config.toml
head_dim = 64
positions = "learned"
beta1 = 0.95
schedule = "wsd"
decay_fraction = 0.48
decay_shape = "linear"
train_tokens = 625900000
MLP neurons of a small language model. Each row is named by its layer, matrix (up: input weights; down: output weights) and neuron, and shows model dimensions 96-287. Each number is 128 + 32 x the weight over its row's rms, rounded and kept within 0 to 255. Numbers have three digits each.
After each neuron's rows, "fires after" lists the tokens most often just before its 100 highest values on Wikipedia text that the model never trained on; "fires before" lists the tokens most often just after its 100 highest values on Wikipedia text that the model never trained on. A number after a token or word is its count.

L7.up1031:128133077091211150165159158085142113171104091075128161132037132153111112198161106100117156132072126126090145163112167096186113097142117117088145091098155169096082122127133096138162099142186109144090120081127113115077116151139179080131134126116153110096138099088173127081137126174170167139173092098074140107124126165153103158069127158090147131164149109181044105117152204186167186204153140114188142134161122167123154116130125048206133169102127096188103157173133089149116150087129128163109142102152114098168121137133111169083116161111095138115139118152113140144132131133191136157
L7.down1031:062141114125119150137091106117129115138185106128133123152131101183090131148150077075137110129142062106107128157138154102133103138118158102075142099109137160170184114133184111123120123094159113113105118081151167132082056131139126124167094161151157131130111180096119145107128130121133175134160088142064128138129097123150102152170114070162142150134104104187106072134097159174151110104101101154125079137150113107193150145125133077096094158109162196097159134155108137161159152139110128114105128110090088089187163095153189102148147153154062122155120124157155082172128120116164120179
fires after: "." 79, "\n" 10, " ==" 4
fires before: "\n" 83, "A" 5, "==" 5

L2.up162:111134170119129113145127157161115113078123122125148227123153070105107118085137085144173074152159187170157176123134119171100112154113121170151136205146114081195105149116068102151180091138134176149168090148134090111111126141142086117167137132108100103148091104192157114133117125108070163085108105126117136143090135100168137094135130084095172093139107134143123192144133163153115161163164118085149155150128159135187137057132123127111115117165221113146164149115103111146097153076132159056115118099161124150117101108059050114167130130143113140106148121104117169108164116106140105074
L2.down162:112137161117141136154087199185099115120156108105144176123148065073112145090101060134133126113208165169151203147154117160103086137102101125189112173150120110158097100111127106137129135086136178085156054119083106113128165099132076094141102148143129097184116093177162095094091125134076118075116107150134111142151201130141139142197109037116141085127119118131136181108115133158076141144156120086098185117123152149179153116134080112127113081130191087146130155076098112162108154121097128073148147108161126206167122068086084114148141131154122138089109107131090174096155150133142129084
fires after: "\n" 41, "|---|---|---|---" 21, "|---|---" 5, "em" 5, " m" 4
fires before: "|" 41, "|---|---" 12, "|---" 11, "." 4

L2.up402:077064089048117100150114171154108192110169123082154121185120096196164147139165091165145123096130119112140094142162116131094181158147184138117160105139146115130149137086191115136155088136116132142091199152158082069135108109099131136082120116109156140091090139178198164140107170100101184112132112129132192110137081140189114180136132115125169120197135108204079115136112081135149115192142083114136114085133111147155069122140110111129204153061131093109062146187125073199167126081156124124098113154163125157170136169131133181030097106113118112121101131176168131171069133136160162065
L2.down402:110135105127108138060057150098069147177177110110152078107108140185173122094139112163092162136104062083106134114074128105134129115077118100061151099079146160112141115121170117169116098087196130097106145123143083128091073106092100099110059130088138108084130154141103193148089115078175132139173145055180081106108140103118104163122157084108102182176082142127187110120139116110143133093125147117106151146095108092071163122192115141085114138107100161147052130119080117177155106136125123068083082106111196118140137141148090121101120074160125120106058133154129138125139122129101103145
fires after: " " 66
fires before: "9" 20, "8" 17, "7" 13, "," 7, "I" 5

L7.up514:138135105079074100142071183171166104128142127114120163136170161144180128090154083145107140131111149097148134101136118143090173117182158183149087125077081113133098160074153143132129163092112110087154086153180086133139094111182161096103164131142120175136194125143140109073191116121115096162144149110145111107135144151189110197154092128120118140155135082132158104148111074140151106132174147158112165152157145157147135155138160125074109112060152108157107092119188131181133143217127112101144097141187092155113127098117099154154090217116100091093147114123145134161139134085134171170
L7.down514:164149128098124169092176108145180150113100153148123096106109141137104082138140112083141151144189119124124201111128253120113110147135135095129122088117181093108118116111142136140130095177120136142123125132107085142116148141089064122150150157062108096158165136184144136064132133168115071167166092148063110119160058146139129132140149168179093094111118160161134064156129127134070181127047084111124144108133168094167104153110115106112175080151118116167085173186126064117185144151105143198186041132156162087154166163141082142136185127159129154087173124129095110110104197090104140154
fires after: " " 42, " |" 27, "3" 5, " (" 5, "op" 4
fires before: " |" 24, "0" 13, "1" 10, "7" 6, "." 6

L5.up1042:088158122083085146165111108118112127084146145098099082138143091123160101116062120158141071151116158111165155104130126156094080128189099163135102133139175148096186083108139088134168087131175122137146073108112109177097058127152110122149161108116060089170102153142102109105069044136082075085114157122180134174104097120191106177093118154094169140140099145081114101149126149168143121188137083144138113110108128121110167035130156131116121159130129168100162133121150158090102140163142150173123096124132072137099182136133103152096211150138135099108106163123107128137167135127136191125
L5.down1042:157130142152100111145123132205109124139169155117097168167134191124141148071125116126181145141109085162086117158130142166088089127115156123135089149130171144133125164197074185195060138103168108109107122112134127120146096101153095108127083141151116129126156174140178117131133148166166173090124076134118114182200105154098132112162115110118146114155187131142173105107117161085198143080150069191150107100107162113109135081075108133118101066159120182070079100157143110156142134107110118090115178180199142100086155094158116172127149111153145085148118159120152086093164084145114146166
fires after: "." 22, " U" 16, "|---|---|---|---" 14, "aly" 4, "r" 4, " pro" 4
fires before: "." 21, "|" 14, "C" 8, "ional" 4, "or" 4, "and" 4

L5.up272:131146063144122149148151148081155157161090136139135105113157137108155126111067092115127154146141204138128089112098181161119140118057180156142080064077104145085138139076087088128113089130104132114194077150167121061163156093172144148132142139145110179149127160083166148149073145107096170140096067131152152162081138126154072116076103112103130123117139057094135146140128112152169106124102179172134102098111110091113098136125107139146153083110140101090165168111106140164127095116153107079199146111174124133145177132131159182095127144143150134108127139105134180113212174145111115092
L5.down272:140134132101124139107123105076139125146117137114135138167132128063120167059139145065097108143127146130142187095132157146148125000101154140132152092102144098105105122130184135112132170089150190117119108141108164132119137070132140144127104050159132136078105100050130174193098119124117118118101146121097127136188143131149170163162183110152144212156126168121133108123166155182139171164124072139168163180192106139126151159176129118153152137122153139115123137096054140123162096139012078142138100126145093114082091156154136125157129105155119104072172070189094182109065094141127066180
fires after: "3" 18, "6" 14, "5" 13, "1" 12, "2" 10, "4" 7
fires before: "1" 16, "0" 14, " " 11, "5" 9, "4" 7, "8" 6

L2.up1507:104168157126092174163153098135130102153162100095101157160124100126145191106116124125079106153113141100111114070214145099115077140143154095112122095173189107159133112079204158161133147152169140136170203143130137109058135147173082151129086117131099178133111120148102092094148164120098093122110118130142085124100145142116152147119122116125154230159102106133099166199080189156067183159190127079067069130162142169137138124152104121150061090121083135112161111119108141099155140171105114126129060126135082121138167115176131070132087107170088111125132116097099128173116171118136082145
L2.down1507:104161136117105115147177110080100137135128118096164053136134159097159166129085206101107123120150089158176139086124110172139187149128191112147121123118144145119189168152114156135083085148147126091125144113099103114108126126108099144118152091084132114209150191107193060143143119161130139113097122139096125171135135149125036131135086077158100141144138141155129130093089161182128075103148164140172195123142090132073143206199191121114200151082127104120149091086135177168130156096083080132112134105100159100090166131120153059126169140040100150173146113152163126147113091106134151097
fires after: " |" 92, "\n" 4
fires before: "|" 83, "\n" 7, " " 4

L5.up887:117087088141177106150115151162135108097077185132151127138183143096075164166123146112079122151094115171099040175126132123168160137149113059116071140156135126126112154093153096129189109219140092137136146110094113113133165127119123175150141142122161092066088135102130166055171150098137154119163106168152114103141167107144076124096105189078077137102128176134111125082127115104142163158109058083136123202114146161127142133157078124169159128167183066130143104168107104165165130136190156133105027076166108141102168079106108145117169153080096152166097092160105138129128108120137072155
L5.down887:122112093143095146190107173107098115154141147124158120140130114103091139163027138116124077111104080109150089129108137154176152113098162070190112146114122145152187160146114087146114091142140132122140130052128093099099176137053150165079107102138151130066126130128093148093163102101105153123113104106127146174147131096156112143123151125126067152174079123135135121130103079119163132109114112110130077128185122087141172106159171153134148145124177106124126120089060147150177139125040137155072121130131150089041144094112136126168167146116000139083146126147123035106090165136153130178
fires after: "." 63, ".\"" 9, "\"." 5, "\n" 4
fires before: "\n" 83, "-" 5

L5.up1061:143112144151146168102115119123147129154179125120144107134117133137142123151149107102134117122123150148106099142158107198098115116121103134129116137088112087153137138158062113084140123146044110036156111090113121134134156117123171088095140113161118114141150160138157103249154189124168099123114081142149162137094167105096105139117099140150151119119107139138051120104130146122113114146113184142119067143086076091141154100101101155124204132138090078151148171186129190137150159116116144119124100125169122150124192144118143178117150106147165181121124088141099133117095100082168125105
L5.down1061:120147143110128128122179120143109131158196105126103130092133186140118157114129172129094154142140116154110058148160100116117094126143050082125167130115130128151119137145172158181125130088074076158142117121140109203120117164139190124094127078117137131083138136083095125124120122112170080067081105122144094117125122164148107150143144126085116144177074117079142166102140061122126170148096153049161179088192096100110153137163122079115162182122163107114118096185136128153149144033117163169160145155200103144061140116127168130183113127137143115110171154102096081094141092150185157098
fires after: " " 72, "3" 6, "1" 6, "4" 4
fires before: "." 19, "0" 15, "3" 8, "9" 7, "4" 6

L10.up196:125100175081066159177108097151102143135097112111156047150170110137140114085181080088136176164070160139212132187113138187123155124074117124119121119161096123148164094127090174103178186077124120154118106093152110087146146134130106098200164096200117142131131112094144098071108133103152148137158135178121143077129157202128155183139100101122069148181177138137120139116132124096090083062053119099130147189140053176100118115123138139159124067087130057143035113114120156167116144126081178160144101130132198121142084085135136146131196137137147131103129088165114166130098053033165066129
L10.down196:121153125140118188065135165077152136150097120128138105115146114094195115087122139170161165142166115154126129184089143072145126153132101129128123072104117133140134133089150109149073123115136191147133178101125123114094112109114126083149138134105126120046141101116145149127130096117096100137111096130109169182117104153112135134097125109080118125124149085117127191150129177127108196170093114179112098079107067094130114069185159095103157179091085125045094144194150113157066175162175117103069155126129171063143074083150187140150045164202103172075068105129128110101107179067084147154
fires after: " " 27, " to" 10, " s" 6, "|" 6, " the" 5, "y" 4
fires before: "1" 23, "9" 22, "2" 7, "enc" 4, "7" 4

L7.up1061:090045172108136139125101146124097136146146128107134104105134096149140186095151097118146210143182107114097127174122096078102140159109120125123137178134173103179129136131165040152107184111178218086093098093181115079122077054147125141081110137167122099130147077113171123124110149113124118161113118160142124168122120159145108174114160161147145062128138133141082160151117101120169130100162127197180159132184138107104146159172140098117118126050101067106075096196115125101112083100093183086113136160119119128144166124094148173089135049171130092141131128123084176142137114160163131112
L7.down1061:139164118122128079096101177112141108149108136127147118149092088131153149106127118116068198106138143126109119132080105112174165099120118135090071119134120156170200115188182173106081171083138139105039068110167087123095101150104153124115101152096123069127162104157143117137135116122094174133095124077192154067044200117153091103138143156130109159104097169129126108121098117153166148170155151074150165081100123116156158124075085102102151143114106112102115132142154142129158101094093108155116126116188168113132137116093145092093156144130110126171065121159167115094135139168123133108
fires after: " " 68, " d" 5, " M" 5
fires before: "9" 21, "7" 15, "0" 9, "8" 9, "5" 8, "6" 7

L10.up844:118118089095142107171174136165096097156171120147111100121123101128121055141135104129106100208154118110129097206113150162159141147108112176090115129071165053095084158127143073077074121199146104137150077085105118122184180079119117116091102142168115127119121123138150160125097137134162128096066077131110074067122141146141166135089100153123096131184098144144149143109138172161065120139107130147097101108088147044132162111122123056146146085100144065116157148099138145135082134110101114136172128142145145124214172107082115162144084077099193104106124090131142130122151109120161077162
L10.down844:164060153106123140123131097142133138143143097086137137132154098105201080080132163100112086126108100109167142163179123119180085153141140139149112108113106144153102108188127128127068162121119120097173047099159091142048117154149077173115089105074177159080147125138108071155156071113035094090121149089172145114118102062133216131115103151118114147124114155109172085104139130175065114160118139134161147130143129087107147128174123117130157162107106151111145156110115128145161181117154062074210103128104161124140142138088126107132194133091144171159135114121174113115126169112141116104
fires after: " " 44, "5" 10, "4" 7, "6" 7
fires before: "3" 11, "," 11, "6" 10, "0" 9, "8" 8, "2" 8

L2.up1371:066086161131076140124144165112166085196140174132106126098114099113122089208094123156123131083113099159096141146180148201152164113182154103136118131164048133096112171123034117123057115179178137182072186130132133071159164103143153143096182118081137121145122176126125103079104135159147184171185082122122085137171147109078098162174123125111124140126098137110084114121113081116165174092136121155103082184181148156152166151207096106149107120146151091155199115150106123186154136137156043112086161127159131109148126131184115115113129149077143142118129067149098118180180088108155091146
L2.down1371:090129127193187119138128130167134143125112152148170136100139165137113172119090094153096184110103113113117102150102157147101150163122137167109143107155110117105157124097160110112128124168080174065141091106177171155107117119143159133137153196127123089121152109174107135107150094138132138080158100117145151064099130138090074099118113118167139186127169109166213190115176106100162134121124111165105134155098150084165119098103123125099131156182114181144126144121109123080080118204136091151101132158114143139058128146143173146124103105143122142126070152114141119142233152127107131094
fires after: "\n" 26, " |" 17, ")" 9, "." 7, "==" 6
fires before: "\n" 33, "|" 17, "-" 11, "==" 10

L5.up1481:110156117104128096148151134075131111116127189183074100111085137169154116181109103116117144095119059212178145113165127182107128163147107142122148133122111110089134069113074121143135174109074158158113095137142129139145109131144068130123238138138099077167149143123131083126144139184079120102121118132062170128085040140122104145180118167132173134122155152180124076130158158112178143087107110066137090152089145153108151043164095141104127150137149168077161203136079145118087109091117144086095151151131114131086115105099127152158159172121156102183109160087166141081148100127153178119
L5.down1481:070147109131060116148116148138152097115105133121117143080129147126166083103149166159101113108136161167107171121095111114184109127094154130131107081114125197112088150123119166111111160060128141130142126183148148149124118136166069041179075141128185107084145215101145137112129139141123163123150130182138115176088073152131132141137136107118153152138204127147187089092099165133108114072107127130100119160133130107135096115150086126124155138082134094091173113143116123108140127104155121144164101154112135102111115143184063108063153144104113166203101113122170115076152051130170127138
fires after: "\n" 80, " sp" 6, " s" 4
fires before: "=" 34, "S" 7, "P" 7, "===" 5, "==" 5

L10.up17:110122079097112186148118119107192184096146116153132107132048158073180094098100085112118083161132148174200171111129120143119167137086114160135134142077072093151132133141144149146112087172154093143161179174175126117134178078162078103111154190189135099200125115075113154094157183095133187110146089104075114110177148089120119070109166133088127142128185167083164127117134146123092225165121106132099118127152085088087111152060183169145145126085161133139108070172139120145144150112104198086134157102125175068120144136148125136130111106095166043125141081188137128129112107113121093066
L10.down17:147136115112149111086092130125125121133141095087132062120156119099139113154136132122076083165068153139109169110152142109119102141062150135122172182139124123119168090173113126123112102111105061153112134110150149162165144078124111109147104088138081110121134072150126143148113133181103153101065131095098157202087115132141132097098186127149145145152150083135113097118109123160102121108207162115050150106171111187099191095087139094107191057106109149118118094147074118117114122141116116148133150159111089164085126132121096149142110136125112124123174143164127152082145110208129110114
fires after: " " 22, " in" 9, " organ" 8, " of" 7, "2" 7, "v" 4
fires before: "0" 22, "2" 11, "1" 10, "e" 7, "ation" 6, "ing" 6

L2.up1372:124121132173064146154126085089116130067119077122116150125096113113135155155057088107114111127147092134155122103160131153106135143184103053176162147127129087124105121100192128154131105186134123138114138117141115124080136117173082173155133117104168204142065107217075093077152127177114130126092094115149056156148166110121133141127088162108089193158080108110096138138098118097068174151168110141067113165143070162152120116104110111149069171160190136137224167128125116118116147165124112118058061123153151134192177132133156124182095067105097117114138108143069120136162075085157116139
L2.down1372:138188157102131100138095130092077162139131143092165151098139123095111136142013104155104114112125086145101116135174144118139163189146156087154152105150101133124153141126156162160113092188137154090087103090115062145117150168169129132183130121092088151138095111116195100108145110148104166120115078143133105121151141093157112068173083099098069170126122102123116137116067092168135108138097132115079127195132073143119148183154163127111153146097152136161145064089109150107128143134139076127105127105114195083077159092086134063195148150109104147133119162124200111128164124125184113061
fires after: " |" 95
fires before: "|" 84, "\n" 8

L2.up429:146091128099131122099157143137156136172080109157131040163170153120088163131112079133190088149182112143125156170157139141123152158090145091127136124120138140078124163160122087092173112138098065086078144160146141086057147094149089074134085135111115185112122106130175134136100171084131130087081165177123126141170176142144149128120149139090163135166171108167152101106176084130135117108176124172128139142177137119141131151060138137156150117110134141159065088165136147140135138073187117178170084127181144102147141122136124098102156137104139116064132111111170151107148142115143157190
L2.down429:113066119166129112140102140120198136150045106145097078144151085134152099113110092144162080190175147120115157173089187131138154140142118164091099114168125098032127146136147104128125138126132091117183156156151064093117158096165119125127128167118126135111118159088170135154113165130060113097143090128129145188136112073077134163093076130091096118140128068150110127114156106113147073147135094137133137135150122145152129145144189138145151097108120118169132124128131123167163127149118111172164081137159114122100116110119140127140138153106150157070115169081171098136119115127169104184
fires after: "." 37, "\n" 29, " W" 4, " F" 4
fires before: " " 41, " the" 6, "stit" 6, "ternational" 5, " January" 4

L7.up703:154146130100130077174107103137118111111152151104146142136144157178120111129138113134168153090121164146154134121102154094165095131151087107147133057147118092088126158059164178147134066130109145206114167151133150190132088215161103154114093093129141111134157116123128128165159114115121132110141112115104074144089077181089085232152058138076175156141150163151091149152181177064141146149126099167110137167092089105094145095087106120107178112115179114098153162109128162133143142113172155146172159134093115096186123068057157089139104142139110118145092138053123132092123085146164120102
L7.down703:127094110082115142099120152133116155114098175102098139106179126138201081159164115137139134135166137123117119149153174104136135125182145153110147110109175108111155070161121104139139158146120134115081102179120173152062144084192112115155078115124124096070164105099158141082075100119164107114172126120080160124150114111146105116121127087131148157096084168146065166146143124175106077105110105129122108049165102141196122129140115200144123093088103120109059117160103107127136183113146192165125165124112126130109129067118115157099198116145142161136114102095104147135135145101142139129
fires after: "\n" 88, " Sup" 6
fires before: "=" 18, "===" 18, "==" 7, " League" 5, "|" 4, "The" 4

L7.up690:182165142105167130180155134159113122115090066068196100108145108171100156105029117135081146150139102145088117142134176138135126125199128097078136139104131137148071115126108110114165149147176142164079096142107131132114107057161137193192096214079160131131192122201182110088106159100167125159144156173090204129131155119118142094141105167142110126124134166140202135137103131186134161130156157151163185208129122151124085189140126105122144104116129043119116097113133120150166150179153098136169095165164125148151151152123100127114122138131067128083165146153145154144071131123117123151
L7.down690:142124226160110145114107124165103136179108172141097166087168132158123131074160092166104152094092148120137120120127131111090167130120140167115139152133126155177124149159124144131071133130135156121153159128079214141103111121096144207124125131146098144141075163076164082130106106131130125129115085138101108134157114142123166134159142160113125168103153116140124118098125188149118130098134139133143055181159119076199094068220072134123114096135146164101118091148092150120087122066142125117098107125140133076190051114087135103130157076121120110189111127123129157156132135081125131137
fires after: "2" 20, "1" 13, "3" 11, "7" 10, "0" 9, "6" 7
fires before: " |" 19, "–" 12, ")" 12, "," 8, ":" 7, " that" 6

L5.up880:098078104067091129179090132133151102127170123098172167171093124172069170184069070103164083174087122162183104140202080148131176175150126114132140098094160086100116130130168123168186159072081122110132116126144113125107068170139129185150113156147118099130133115090167108139096147123116129110160173165117120095124145135132069046064138108064106200179108122063105147137105161170134128114132094161161137177101140142157147116135133135176146191089135134109106161130167157204174114098098165161131101086156133156176123116111125177069181173090114166059169152153109095135186093092072158126
L5.down880:105161110143109132173167138112175154115132086139136122125138102088099208177135092116142148116114085082140138162145098130179166117132219090143190090143144143098162121135136093182111150151128149109134130132093100175088092133109119139130151146109163126142142164086109111154077144124111187154115094130134182172094107103182082137114085093111120147120096108103110162145134124223142090153114110134133119183122109057187151151135201090106117153144143173075082108135057172137133115096073158125162102156125146100143134109072138116173114210138105163126103150128112075078137132106094088096
fires after: "." 44, "\n" 22, "==" 13, " ==" 10
fires before: "\n" 58, "==" 13, "The" 7

L5.up1326:157125097158118120163104140118125108155183146127124174150110105109114135121090114119200168150147166107144092126151146142110189064180135127102074106059108085105128143120099077107148120117132095135148156126174080164154125167142157080106211060107148135203208116118162162160146114169130128134079094125114127146114116116101111095101152093154117146117128105136125145068177189179185131153120140134142142142104119125184142136143139060146138128173121106092153151157178110133120144100103130136148166114104122161134222129154134134182175126097117112145098141201148099190113101126094173118
L5.down1326:132130160166055209101113103122141110120136117084100147099157159143117088130113111113065098166116146130141067152107112110126152127122140184199129110093095162105122136180103095113173093114112153109156118086132068130128127075181094096115157058125090108156153127027164141171096073150177173154138084091156120188157159099158151146112158081193170141190111062111105187075146082172110161167072173175138093128138103091113102164165123159102108124121150088078119128133134179144110148142140129079085101118241113131116106079172119064132145181173130129138199144116155099179139106086100147085
fires after: "0" 21, "4" 11, "9" 9, "6" 8, "7" 7, "1" 7
fires before: "8" 12, "9" 11, "0" 11, "7" 8, "5" 8

L2.up702:130122111113081176201151095102172108152106100104050177085141076078161159136115090140059138113175129140125105107178151076127110147079168072171147113115148160122114096067201183139190136125164139081137154179166130111090128149130089129128118159158169152157060088117082088111164146096104129128042105125137084144095161139109149162096088174152167145093110081195173132211057133086076149114118080150104116118143071159162104098154140098130139175123121145125168103108112121137099121172055164081082118121089085160110168096218112066111108130111120112096119161111100075128163063091151127125
L2.down702:123190176123080120133163151152078138137092095103124111118177128116111148127106168145095122133121077134136157144139140211159138116108112087166090169084109109076161123115135139110074169122136112086123128083111089140121122151139156156113156128099119108185116169057165089126119120084096126125152119139086117142115114167168097111142137148111151096157143166118088118104113169182144099140115178097160183112145077130102144216182178117113181116091138102168155104091124155186169095083064141093116139114103146109115132123098145051114133143070064147140167176132160170127155095150159147067
fires after: " |" 89, "\n" 5
fires before: "|" 84, "\n" 5, " " 4

L7.up1032:118115162123153073092146119088191152182155155127154090128099110083163125178124135110166116135132131105132195139152140134172159113119116093129141141093120208133160099150136157103146110135084101146187104174124180095127109150115144087179196066118135061134123077101128135098161086138119168088151135061124131118156105112115117092082119163127196156110087093135065138122116085153150138160138119143103158120125083081137202131130164133081157110134139112118101153062172081139086121081109141102162117110094107151079127086134117110183106082142149061176196141172146121137117143095135128104
L7.down1032:184124063165123116142148140139140179155111156147147115059098144119127143165081094126128083097089166161173141077169131127136087130141133160124132086084158139128140122188130154125129132197160112124126142141130109152153083088147122152152142108121122141149138120114110128099151142098099100100117128060143085130101138145113117111131116123100112176098096094133089110082146078150076124142138119153170129104180165139157190062116143150090156179127161096107153039083123041154178146071141175117140135173123113145102121148089119100157087100166100100130136134156083139118125072088117191115
fires after: "2" 59, " " 13, " W" 5, " Cl" 5, " d" 4
fires before: "2" 30, "1" 22, "0" 19, "ton" 5, "y" 4

L10.up336:147060137116214164152156129170152070171146174085089061155137089117157084060155096145107116147159101129183098171121077082129125101106169155069104148084130100171196093139138152111120096075116154121074126097138101118155115134170133116167155180147134153107100132155118088122143107132116161126076096102159169075169128139097145139159132205142178133190114083108068111106154121020108189131125180173142121097131078135077116125160165105136141137124106105102094069125158118103137127096132134110131154108108106095139103125155153116090086125084122157167128043115107117168157103119125088147
L10.down336:119114073132191096150164163139115174109117097092144121186181105108114140142190093127081121170129156104132100147105128133108097151181167093166113096106145151110146099183089087084123133112102111093133155043149157136160143135134133106113136180207148046054139113117148098087146164098103102126155098126122145124088186057150159146118037190104098108146148111105072105095111140207144170103122211190148149168127134135105137145119154080097132129098133134099096099136057159120121108140175126063128158157090158115096152139161154103168172097156086122163119127158146123127111086136155157122
fires after: " " 28, "," 15, " (" 9, " in" 8, " s" 5
fires before: "2" 17, "9" 16, "1" 12, "8" 8, "0" 7, "c" 5

L10.up205:125124099123073165124084120157170146128147171081088064154173142102167127138107134180142140176137079089172132125189113099212132098129107147069071088134122094109094175124112173062135095141106073096158157112164131082208113138178154137193095156170130101102134075107143151128213117112113143072124163160137152089147065106091120067150132113099133139178069111163175152159127097105127108145141100124136095175138181172163190122118142235132134135131124110181164155109146128125149081118097130124162129117093063127136122098105123136129160076164142158109115153149103081106169120118060065148
L10.down205:126195091191109144151130132173113164130095152151121133080120181106153161087123072167110090092148141107152134125131149069126087144114039125130111115046133180109094082214107154118106149131085050126122119081156168166142118066156111107093150168116139061094099136077137131124097151125143211203091147083137151179073085090140109092088159108105078100111086161191156075139144207175101144109156128089156107096159148109184094160180131119151164155179162194132118085065090161115083118083109145118131089172096160108087172168091129132102158156149096130064075111130168160107166158149090134092
fires after: " " 34, " (" 6, " inc" 5, " in" 5, " as" 4, "s" 4
fires before: "0" 39, "gr" 5, "por" 4, "duc" 4

L10.up263:114190157105127147083183129216180093138127135159089112095094114120132138102140139142124119165185094106121107173064082250137097111113111162114153132120173108151173146139167096163088094136105097145222186153135089104117104137145115059145080125128131113152123090190140116095151039160089095140095120134063123139171124078137150118131128169121109116077117165172134140152130143161113110149135088102122200154094087111130189093111118122133126153116111115122183082164105144143114109109147132144153135081135091108151135151121125174117094123120123108126136115161192119167093137111149202148
L10.down263:122119149165085167171142072139182100124130103075130086129109133117132082092147128100160109135154124135133114104140122107099135088115186134193152141092152139140096100167133198140097108089105118173129132082142116112114104137143120074081157171170094126138096133135172118160122149143159178137082118090119203121164167137095152098094134104108199090166144151107122096134110120132112115148064163055086114150126154112131068132028087170119134152116180078144148204035134114097162178088110160053130222119166129080155164121117135126168097094166110157175111097117118114085149139111127137090
fires after: " |" 40, "\n" 17, " D" 7
fires before: "|" 46, "|---|---" 8

L10.up1495:131142139104120084087119143127144083083130130130142160183120061081186088131106150136139140172109149112120127118109114131111087136144081140128073137158089151150097152103090157065094095111092133146157086148119105181081126107138163120154106159176130115180121169128127114103107077147125204147147101179062137171170129136202133147134134149117098123152139137147129062187052109128136130080094106125099096078111063112098116089108164142135174131156141156106150136144081119125124147072140195127192088084046168089134111108131114134095181181185129075093111147083133146154109158144156143146
L10.down1495:137099145110119152107124091149094109197153066136107145101184115091141133137152131089149152153140113113130103138119077164113134089150146085089096140119125052119135145120116060188098078149164118124153151137157108131119189117149118155127230084133146114081077111106117183151102125144100105145171132169061104095107101120143119102139080133157095119112211191118119130150131101100091113118087119170150113095142069113137074134173171055203087092170160130120039117165139149097186141178067131122109137091174121130204141081121153129154093120160143084150095086172146111152192164160145107140
fires after: "-" 19, "|" 14, " the" 11, "=" 7
fires before: "1" 24, "2" 11, "ear" 9, "×" 4, "“" 4

L5.up1267:123148108157136128150141142125109126155059090171124119164142102149138152151085132109145109124083116126167086131156138094106111113131096141177074089153111120126094180145120109132164058065077096108133147100169178125117150118106117095144171102172114151137185144195141131117151067082091114158176129160146147134131156157090102175158161164174104111118129134188116150155172175160129138125145126125121106167128104181096103196147143117115135122111177111113132144215143103134124113218138165105115093144162121119087145093116107183161154113166115134101125149132167116126094101124153113168
L5.down1267:143137149134090139073136094118081131099063162131141165141095102140088099164144098151140087164094120123145152111109160173114100098122192108115132182177100150065097130164101109117117153188135096096096134157162112116180129092107118149186069193073120214162172127181145154100133136123132139180088131134096112075041129129110123147182119163112117082064093135097120074089120124095051110074143058128145128083142175096167109133118115108103110131088126082132114130144102146147133145125192125108119133107099153103095174113092147101159086142167096174129081153129134132154141128128113134193
fires after: "9" 25, "0" 13, "7" 12, "8" 11, "6" 11
fires before: " |" 46, "–" 13, "°" 7, ")" 4

L10.up416:129080117082111105093151093097165111143116106159110131084103121149131157143100166129129117193124144133186112080144138169093133152171107154196152169127136116145102108105159128075139121124148097187146195159196154129119142087141080077156166105109116128113094109129165217181079132137191130135127138133154105082140108099109169155143123143074188172173129122152122097116101071139124164090114154158152126132135093099148073110122220087097108142141164167099148052137119078082077153058117120122180103104154071130126152123146135141104102121195155117110128106150087144145107093081133089138
L10.down416:178157108128104124138097114072138115112084164092123058146137186069171146164125154085089165123167085161119059141164130148132124156164106150105151122171161115149098134124118155122104146112129128131179191150122142171153103084117109118118097123133116142155127083119137135116139091124106147095171097056078175137136130168098061139162148136104186168115070088109150093094129100209101177153121100140187178118129133139108133080100120170109135132101146177093182149126129127128113100160097129135151117183161158146108128093146118102171100095176108160160167159105039110186204122141122084142
fires after: "|" 38, "-" 9, "," 8, " to" 6
fires before: "1" 73, "2" 22